Weights of a small transformer language model: untied embeddings.
MLP neurons of a small language model. Each row is named by its layer, matrix (gate and up: input weights) and neuron, and shows model dimensions 352-415. Each number is 128 + 32 x the weight over its row's rms, rounded and kept within 0 to 255. A neuron's up and down rows have the sign that makes its largest values positive.
A block is one neuron, or neurons of one layer that tend to fire together. After each block is what it responds to, as a language model described it from the Wikipedia text at the highest values.

L6.gate129 [109  95 122 161 147 119 144 144 174 125 146 149 153 185 135 154 113 133  89 149 191 108 180 136 162 101 125 136 149 228  95 126 124  64 116  98 112  78 126  70  98  94 119 116 111 125 102  91 164 140 126 124 149 157 149 192 120  41  96 153 105 106 189 158]
L6.up129 [108 132 120 119 122 139 113  71 121 133 144  90 161 120  78 125  45 154 123  86 139 112  85 147 185 154 126 143  77  87  98 161 114  94  64 173 160 128 162  94 101 101 162  75 122  85 114 156 125 141 126 128 126 101 128 130 168 109 132  99 158 173 101 186]
L6.gate1675 [145 161 117 153 165 101  95  91 108 111 151 114 114 141  85  95 185 130 182 183 136 121 168  81  87 161  90 159 127 169 201 142 155  75 125 150 145 142 148 103 105 127 112 105 105 153  98 177 156 133 115 112 149 141 135 137 148 109 142 143 148  71 204 118]
L6.up1675 [171  86 126 113 153 133 135 119 114  50 101 129 150 123 211 158 129 110  98 104  87 144  74 144 112 124 138 114 159 129 105 105 133 123 120 126  84 134 154 121 147 176  99 166  66 127 156  95 111 215 155 100 143  73 108 143 152 114 129 111 177 139 148 140]
L6.gate1778 [185  49 119 171 145 121  59 113 137 129 165 111  97 203 140 125  93  80 148 153 119 119 158 176 121 154 102 109 179 108 135 144 134  76 156 158 174 120  90 152 155 147 112 103 135 153 150  84 165 151 147  73  22 142 101 143 108  93 124 148 117 164 148  96]
L6.up1778 [ 90 140 119 133 141 115 118 129  74 125 146 100 155  93 125 136  90 149  94 157 130 105 126 131  89 166  98 217 156 104 139  96 140 136  52 174  69 127 165 169  82 105 151  85  82 118 136 151 145  88 168 145 156 130 145  85 173 124  48 153 139  82 119 128]
L6.gate1986 [116 122  86  65 153 153  80 145  91 129 140  78 119 117 167 133 109  81 156  92 150 113 103 124  69  61  52 108 131 121 175 127 106  96 139 119 142 135 196 182 120 110 129 145 124 122 148 138 150 140 112 199 102  84 183  85 147 106 105 113  60 183  72 142]
L6.up1986 [135 109  98 135 167 133 118 164 110  88 166 164 158 114  75  97 121 122  90 160 123 107 167 136 134 101 141 106 187  89 147  94 122  90 120  80 158 176 153 119 119 139 134 157 115 114 134 142 157 138 130 131  98 151 151  87  94 124 109 146 141 124 100  80]
Adjectives and linking words that begin a physical feature description of an object or building, e.g. greenish, with a new, magnificent, has a.

L7.gate50 [204 130 113 142 113 161 107 113 137  90 162 172 135 178  84 177 175 149  78 154 124 170  89 102 139 108 131  83 113 129 170 123 126 125 141 147 140 137 133 133 143 117 102 175 135  87 184 144 135  73 124 114 114 135 109 106 142  77 132 127 113 174  67 120]
L7.up50 [118 116 162 117 138 132 137  91 178 123 136  96 103 161 136 155 142  81 145 125 134 190 140 187  61 197 111 123 131 149 105 165 104 173 198  97  99 119 135 180 119  87 101 158  76 112 119 145 164 118 112 156 105 129 163  56 138 144 190 159  60 127  99 119]
L7.gate70 [141 132 161  96 161 137 161 110 153  87 177 122 111 124  59 146  93 182 174  97 110  94 158 177  70  92 127 109 105 100 220 106  92 178 128 145 131 132 142 125 108 151 145 139 128 116 151 142  85 151 122 133 104 132 107 146 126 140 139 160 164 105  61 110]
L7.up70 [149 107 128 166 116  77 164  82 156 113 125 146 118 193 129 144 143 124  76 209 138 151 133 119 134 171 114 128 159  90 122  78 172 132 188 149 116 123 112 164  60 180 151 124 141 136 170  91 135 130 118 140 174 132 160 151 131 139 141 156  97  49  35  94]
L7.gate353 [199  72 136  88 104  74  86  92 111 105 125 163 139 158 160 127 151 111 164  99  87 131 136 149 131 143  84  89 168 104 166  81  88 147 149 158 140 100 127 145  94 134 167 120  53 150 161 151 114 117 173 136 135 100 118 206 119 115 168 106 185 154  83 206]
L7.up353 [133  91 135 117 138 165  81 113 171 158 115  91 157 129 118 124 144 160  82 162 112 173 147 155 136 107 189 160 179 121 120 108 121 140 185  97 110  92  89 142 118 152  94 116 168 112 118  85 135 110 131 119  76 105 134 118 117 179  94  84 131 135  96 128]
L7.gate390 [ 75  83 129 143  94 108 134 136 157 125 151 143 152 165 185  97 131 160  89 128 187 149 121 115 131 223 232 121 149 123 127  87  64 158 184 160 112 122  71  76 105 146 154  74  89 102 128  82 118 123 129  92 163 155 117 154 155  78 130 111 183 147 149  97]
L7.up390 [129 147 120 137 148 134 113 147 107 142 201 143 149 103 125 103 149 163 122  78 169 165 133 101  59 100 133 129 174 112 149 116 137 128 204 167 131 161 155 141 141 184 161 116 128  97 215 100 166 128 182 104 138 116 110 160 175  78 172 129 189 133 106  82]
Main verbs, or the first pieces of split verbs, that begin a predicate and expect an object next, as in confirmed, carried, ext-rad-ite.

L6.gate263 [131 120  97 125  97 127  84 159  93  86 170 116 162 160  61 117 133 145  54  91 117 171 137 139 112 140  82 180 131  93 136 175 198  95 146 161 195 158  80  89 103 142  86 115 131 181 113 167 154 139 120  35  99  55 135 176 125 178 145 167 126  66 149  35]
L6.up263 [134 130 119  91 100 170 146  62 161 178 126 113 161  88 103 119 104  91 138 153 145  87 169 103  95 150  69 106  85 128 160 118  41 120 139 126 144 159 131 121 119 147  95 118  84 162 160 135 160 134 128  83  61 150 116 134  80 154 105 192 101 129 159 140]
L6.gate336 [ 81 100 177 160 108 119 123 144 165  77 160 151 138 137  37 158 174 139 134 129 186 121 194 161 149 162 122 143 118 152 120 124 124 149 125 165  95 107 116 112  75  99 161 102  90 157 106 168 168 108 142  68  56 106 153 129 186 148 109 107 194 174 133  89]
L6.up336 [ 59 161 173 112 163 139  72  95 118 139 118 130 104  97  85 150 127 100 115 131 146 188 131  84 111 160  88 134 236 127 104 135 131 173 132 175 146  67 128 113 156 130 139 124 123 187 136  91  78 167 167 150  46 118 106 144  88 116 119  89 138 141 136 164]
L6.gate1474 [136  99 148 132  69  80 113 107 119 114 155  95 173 140 118 117 207 126 111 103 121 149 195 146 126  73 102 127 135 104 117 104 147 117 121 157 181 135  87 105  91  95 134 140 102 144  89 126 222 188 126 148 181 103  99 136 164 167 161 125  87 117 138 109]
L6.up1474 [150 102 148 173  44 131 123  91 141 151 134 101 188 130 131 137 125  67  76  59 152 134 169 139 158 149 120 128 116  83 196 169 141 119 116 152 100 161 151 109 100 153 173  90  83 198 161  85 138 148 225 110 119  98 141  79 173 133 167  78 151 177 119 165]
L6.gate2001 [145 160 115 122 148 107 134 133 140  87 164 129 172 162  87  86 177 113 130  56 136 152  84 183 105 182  95 184 119 132 120 114  97 127 136 129 174 125  87 119 100 125 153 153 157 139 122 151 134 138  84  72  73 128  68 136 138  85  97 149 132 148 144  64]
L6.up2001 [126  92 146 106  53 125 122 108 118 153 141  29 170 176 147 123 120 154  76 131 134 199 171  99 102  86  82 122 215 107 143 108 147 122 200 147 133 144 118 126 121 111  45 142 128  79 135 127 197  72 139 126 150 137 185 121 112  69 159 129 146 102  72 120]
Separators (comma, pipe, dash, colon, line break) that often carry a name's first letter, starting a person's name in lists, cast credits, election tables, e.g. ", S|arah", "| S|eth".

L5.gate483 [141  78 142 165 150 143  77  85 156 168 175  79 152 123 107 110 137 149 152 142 127 140  67 202  90 157 126 169 119 119 132 160 144 127  91 143 122 137 128 169 141 146 140  68  59 189 106 173 126  87 114 170 139 122  96  70 134 160 122  94 150  66 173 154]
L5.up483 [195 177  85 134 154 104 124  81 135 159 158 135 118 157 153 103  67 128 121 156 193  93  79  92 139 137 124 141 149 170 121 140 124 147 118  86 198 106 164 115 113 105 115 148 114 109 119 137 113  93 156 107 108 111 114 164 139 134 148 120  99  82 133 117]
Determiners and adjectives opening the noun phrase that states a property, usually after has a, with a or possessive its/their, e.g. with a different, has a draft, its focus.

L7.gate653 [114 149 162 130 125 115 134 186 149 122 163 104 110 129 118 114 143 105 189 131 115 205 126 108  87 139 202 155 136 120 111 105 113 113 154 167 110  84 116 158 112 108 164  82 142 129  90 104  85  81 168 203 129  78 126 174 119  71 166 142 129 131 154 133]
L7.up653 [ 71 166 119 144 144  83 150 150  64 132 114 133 137 199 163 140 169  92 163 102 126 165 135 154 106  82 103 140 152 160 141 135  72 137 143 112 113  71  91  73 130 121  74  87  73 141 114 119 188 166 120 165  95 127 117 167 104 142 131 123 128 182 171 137]
L7.gate866 [ 83  51 140 149  80 120 130 146  44 104 181 156 117 115 155 182 136 118 150 185 160 198 138 136 167 118  60 167 134 141 143 136 117  88  76 157 138 158  93 113 138 206  91 148 186 109 189 134 143 122 146 110 139 102 146 141  81  80  84 152 117 136 114  92]
L7.up866 [128 100 128 152 144  32 141  89 146 142 140  52 152 116 117 139 113 126 172 192 210 135 137 123  65  98 141 162 127  96 202 175 153  46 110 139  98  80  96 127 126 146 144  90 144 118 161 121 134 126  85 134 194 144 124 136 117  76  95 167  56 108 166 142]
L7.gate919 [118  88 135 162  82 130 158  99  92 156 143  31 120 120 106 124 172 131 117 132 121 154 111 129 140 103 159 179 143  81 131 128 115  79 182 121  66 108 136  92 116 136 135 159 144 182 125 140 170  72 110 109 116 136  93  90 117 149 148  95 136 106 106 136]
L7.up919 [135 129 169 125 145 127 133 132 114 147 134  92 152  77 149 149 151 194 155 129 101 162  95 160 107 178 164 162 155 138 110  87  99 164  54 111 115 127 157 164 106 167 151 135  98 107 154 137  90  96 166  64 186 197 143 137 114 154 141 157  95 163 147  85]
L7.gate1186 [152 126 130 126  86 142  99 142 166 120 130 152 143  63  96  94 147 155 111 110  91 100 168 123 121 108 119 122 111 143 130 146 125 118 123 109 171 141 111 157  56 164 112 144  73 158  86  91 191 143 115 116 128 133 129 119 141 108  73 132 151 152 185  82]
L7.up1186 [142 129 144 130  69 101 151 172 107 140 138 101 199 109  50  91 145  94  95 102 120 148 165 115  88 112 115 128 108  75 110 130 122  86 153 144 135 123 113  99 118 130 105  87  94 173 127  97 121 148  95  83 142 163 163 120 192  78 169  95 143  94 146 105]
Main verbs right after a subject, usually transitive and awaiting an object, often in battle or plot narration, e.g. captured, crush, escort, produced.

L6.gate891 [129 124  98 112  89 109 134 101 103 103 158 105  88  96  81 129  78 175 135 111 110 109 117 128  90  97 123 120 101 138  98  90  78 123 159 169 118 129 219 148  97 144 122 109 156 170  43 130 124 134  64  89 121  98  97  76 103 131 107 140 131 122 142  74]
L6.up891 [211 144 111 126 137 144 119 101 137 198 127 131 178 205 101 134 122 131 153 105 147  57  82 129 135 120 117 116  29  78 121 121 140 111 128 122 151  85 106 127 172 106 183 133  80 145 147 132  49  86 111 101 146 147 184 160 149 127 145 165  88 141 148  93]
L6.gate1249 [ 75  78  96  98  87  99 212 113  53 130 149 158 110 111 126 128  85 137 182 126  75 146  77 158 173 133  92 140 115 161 118  97 158 148 180  97  79 119  66 154 117 146 195 138 157 127 153 113 189 140 114 122 157 129 121 139 109 171 110 132 183 163  98 125]
L6.up1249 [103  70 113 114  93  85 124 123 120  76 144 145 134  99 159 141 139 107 115  74 174 193 114  93 148 148 154 180 101 126 129 116  80 125 175 144 134  95 157  77 129 102 169 111  83 128 109 144 153 154 116 115 177 160 154  57 168 158 115 123 145 169 137 108]
L6.gate1407 [115 146  85  89 150 111 170 117 134  65 102 139 156  81 113  79 185 101 119 124 113 117 181 102 132 122 124 166 148 149 128 199 117  84 149 141  96 109 112 129 120 174 126 123 152 110  79 165 124 133 117 164 146 149 120 165 162 163 118 215 115 115 153 136]
L6.up1407 [162  96  60 105 131 140 207 167 145 163 147 145 123 148 156 124 159  95 163 116 130  95  60 111 116 139 135  64 114 157 116  76 161 108 109 148  93 106 175 114 137 146  74 181 155  48 102 129  91 151 112 141 101 108 178  42 133  33 114 109 103 163 118 117]
L6.gate1471 [114 161 113 107 141  95 114 176  87 132 141 129 152  98 132 127 137 157 140 200 117 175  75  74 158 120 167 134 103 129 145 159 150 184 133 169 120  95 205 132  93  99 164 158  53 165 160 111 125  79 150  99 125 149  53 156 146 156 165 148 158 151 197 138]
L6.up1471 [142 139 142 148 119 126 132 143 138 146 158 119 118 129 156 113  85 107  93 121 109 110 125 156 119  84 140 165 144 148 183  41 146 126 120 134  79 164 163 132 144 152 164 151 149 104 133 161 114 143 149 130 105 175 155 134 173 154 103 152  95  81 136 139]
Pipe separators in wiki tables just before a numeric cell, after names or numbers (Ricky Long | 9,013; HK Celje | 10 | 6); also mid-word name pieces (van G-ogh).

L5.gate1453 [110 115 114 116 187 119 119 104 127 154 164 113 150 150 171 108 135 130 128  87 168 154 141 158 117  41 109 109  91 154 141 158 149 176 122  53 146 145 157 109 169 207 181 117  99  90 182 140  91 153 109  88 154 163 149  89 156  50  88 140  94  56 133 112]
L5.up1453 [101 140 112  75 111 141 157 165 182 193 105  90 135 105 114 144  85 156  86 149 147  82 110 149 167 154 163 129 124 160 172  66  95 153 121  92  87 153 106 153 142 151 139 135  75  87 137 132  84  92  97 106 119 161 107 108 135  90  72 114 111 138  12  52]
Pipe separators in wiki-style stat and election tables, after a games-played count or candidate name and before the next number, plus occasional mid-word pieces like b(ony), c(ross), d(arts).

L5.gate276 [ 71 106 160 119 104  86 161 119 152 132 118 138  87 156 144 173 152 124 123 103  92 169 160  99 108 104 219 136 122 100 132  80  76 135 105 169 135  97  81 147 125  94 130 148 111 125 141  94  88 151  90 143 141 101 168 121 128 117 172 117 170 109  84 112]
L5.up276 [132 136 138 164 148  85 119  88 153  70 151 116 114 206 132 173 157 117 129 140  82 174 160 131 125 134 132 143 168 101  98 139  52  66 172 122 165 117 159 112 120  85 104 147  65 120 161 135 112  95 126 146 132  49 115 190  65 133 112 195 105 123  58  99]
Main or transitive verbs, often only their final word piece, right after the subject and before the object, e.g. received, we-aves, tort-ures, raised.

L6.gate133 [118 116 102 105 149 146 116 149 176 171 197 142  84 130  95 135 156 118 163  96 172 208 103  98 114  79 103  99 164 133 106 126 123 163 166 111 143 123 108 126 126 156 123  73 126 157 139 127 149  63 123 141 133 128  99 137 139 109 119 126 160 173 146  96]
L6.up133 [194 105 107  99 129 123 160 127 160 169  80 107 147 125 146 161 139 183 157 107 117  64 170 136 143 176 140 109 127 164 114 175 160 199 180  95 147 134 113 127  58 162  58 128 134 205 137 129 114 137 103  70 143 149 127  41 128 158  65 109 157  70 120  78]
L6.gate272 [ 75 165 121 127 125 170 138 151 153 106 141 123 139 106 126 112 205  83 160 144 148 143 124 127 109 149 146  99 138 120 128  90 147 151 109 185 159 118  84 125  56 106 126 116 130 160 154 103 161 147 197  92 139 133 119  86 103  72 144 140 140  69 140 111]
L6.up272 [133 141 152 118  94 112 138  62 142  99 142  56 147 108  91 112 150  94 167 156 157 130 115 113  61 103  56 100 175  80 115 146 161 110 155 187 132 139 111  84 117 127 123 114 161 153 120  71 144 119 105 119 147 192 170 214 118  77 148 140  79 119 146 148]
L6.gate1013 [128  97 139 128  81  94 177 176 123 100 151  97  76 166 111 135 157 124 132 119 107 177 138 102 141  83 101 148 148 141  91 148  94 128 185 110 165 101  70  56  85  76  81 117 145 152 145 161 155 113 136 118 144 123 152 165  98 126 134  97 117 139 129  83]
L6.up1013 [134 165 118 115 112  85 158 187 175 135 152  93 143 184 129 121 166 115 135 130 153 149 113  77 134  97 134 187 146 164  96 108  79 133  84 187 108  96  76  95 113 116 150 132 135 124 159 101 152  77 135 121 165 105 142 152  89 148 130  99 170 181 139  97]
L6.gate1225 [135 174 134 157 106 153 106  95 154 151 122  93 147  87  79  89 157 119 193  94  77 130 129 180  88 177 159  97 150  89  75 104 124 153 142 128 116 110 148 121  97 116 104 145 136 178 168 186 111 124 161 148  75 160 189 160 102 147 136  89  83 164 121 145]
L6.up1225 [135 135 144 123 136 136  78  85 185 140 124 116  76  98 131 153 202  92 172 139 147 171 120 144 125 137 169  96  61 118 182 182 159 157 147 139  94 136 157 142  55 139 136 117 144 159 154 105 114 120 139 128  87 118 116  91 142 141  69 180 158 129 151 136]
The first piece of a finite main verb that follows its subject, often split as in w-ere, d-raws, emphas-ize, commemor-ate.

L7.gate862 [154  87 122 116 213 155  93 108 110 156 153 152 142 176 132 155  79 172 103 121 151 138 106 122 180 111 176 141 126  77 104 161 139  48  99  80 107 143 128  95 107  91 128  93 147 160 156 129 149 125 165 109 142 110  83  89 190 121 111 100 148 128 152 125]
L7.up862 [146 139 120 144  76 116 122 107 114 132 148 146 185 144 104 127 144  84 170 113 154 152 118 142 169 124 130 174 127 138 171 122 116 154  87 142 112 164 113 167 132 177 169  60 161 139 136  99 190 152 116 159  99  96 141 105 110 166 128 173 185 171 139 150]
L7.gate1023 [125 109  25 125 141 116 116 123  85 110 162 146 115 146 159  62 152 137  99 125  89 157 155 133 131 122 135 158 121 119 151 133 125 107 124 130 134  49 202 105 172 114 135 146  90 123 171 153 119  63  90  80 143 118 134 114 141 115  84 107 108 138 173 145]
L7.up1023 [200 142  92 140 110 152 125 159 153  99 101 117 101 147 163 116 151 132 129 173  87 118  70 160  81  77 155 113 102 160 121 132 137 110 129 131  69  96 119  84 162 190 120 120  70 142 152 116 106 127 149 206 105 145 161  96 166 131 124 126 172 157  78 150]
L7.gate1226 [135 179 138 122 191 128 188  61 168 127 150 117 140 124 118 130 110 172 127 146 156 109 149 138 145 105 156 145 132  70 147  97 128 136  86 136 188 177 123 131 113 135 104 114 142 198 177 136 137  90 157  70 113 116  89 127 154 126 128 109  89 161 154 142]
L7.up1226 [159 162  74 100 118 108  63 120  26 152 119 107 157 139 126 143 142 123  87 154  83 135 106 110 174  93  94 170 160 137 122  79 107 114 132 189 107 161 141 137 141 146 116  82 116 149 129 178 137  61 161 129 129 152 120 134 164 155 125 119 123 123 167 141]
L7.gate1267 [210 116 123 124  98 135 140 175 128 126 164 178 103 108 126 102 129  95 129 119 109 105 107 147 157 171  89 129 109 124  82 145 173  91 138  54 145 123 128 171 116 142 139 132  75 190 112 149 148  92 139 121 158 140 121 104 145 141  70  84 163 141 146 173]
L7.up1267 [121 153  86  98 140 145 163  59 133 115 174 171 102  92  89  95 102 144 109 180 112 177 114 120 130 124 145 133 138 113 167  73 106 107 116 124 126 126 190 102 115  71 122 148 161 131 115 183 109 119 118 174 130 114 156 197 174 124 119 146 118 154 140  80]
Adjectives or word-start fragments inside a noun phrase before its head noun, often after "with a", "has a", "of", as in ominous (score), friendly (face), f(ont).

L5.gate463 [181 113 159  99 142 130 166 157  93 121 205 148 195 159 128 182 149 169  80 152 125 158 123  95 108 113 200 166 144 146 175 115 125  57 143 123 144 144 200 138 122 108 110 113 108 127 190 135 143 143  81  81 167 127 137 169 119 119  90  79 152 132 154 122]
L5.up463 [ 98 119 107 174 148  92 151 122 209  71 168 124 106 113 147 107 153 148 123  73 125 182 179 128  77 144 148  90 109 171 139 115 171 117 115 155 102  65 157 112 121  95 112 144  88 172 126 160 121  96 104 128 142 102 149 123 175 123 124 130 164 147  88 122]
Action verbs, often bare infinitives after to, that take a following object (interpret, set, destroy, cross, score); rarely table pipes.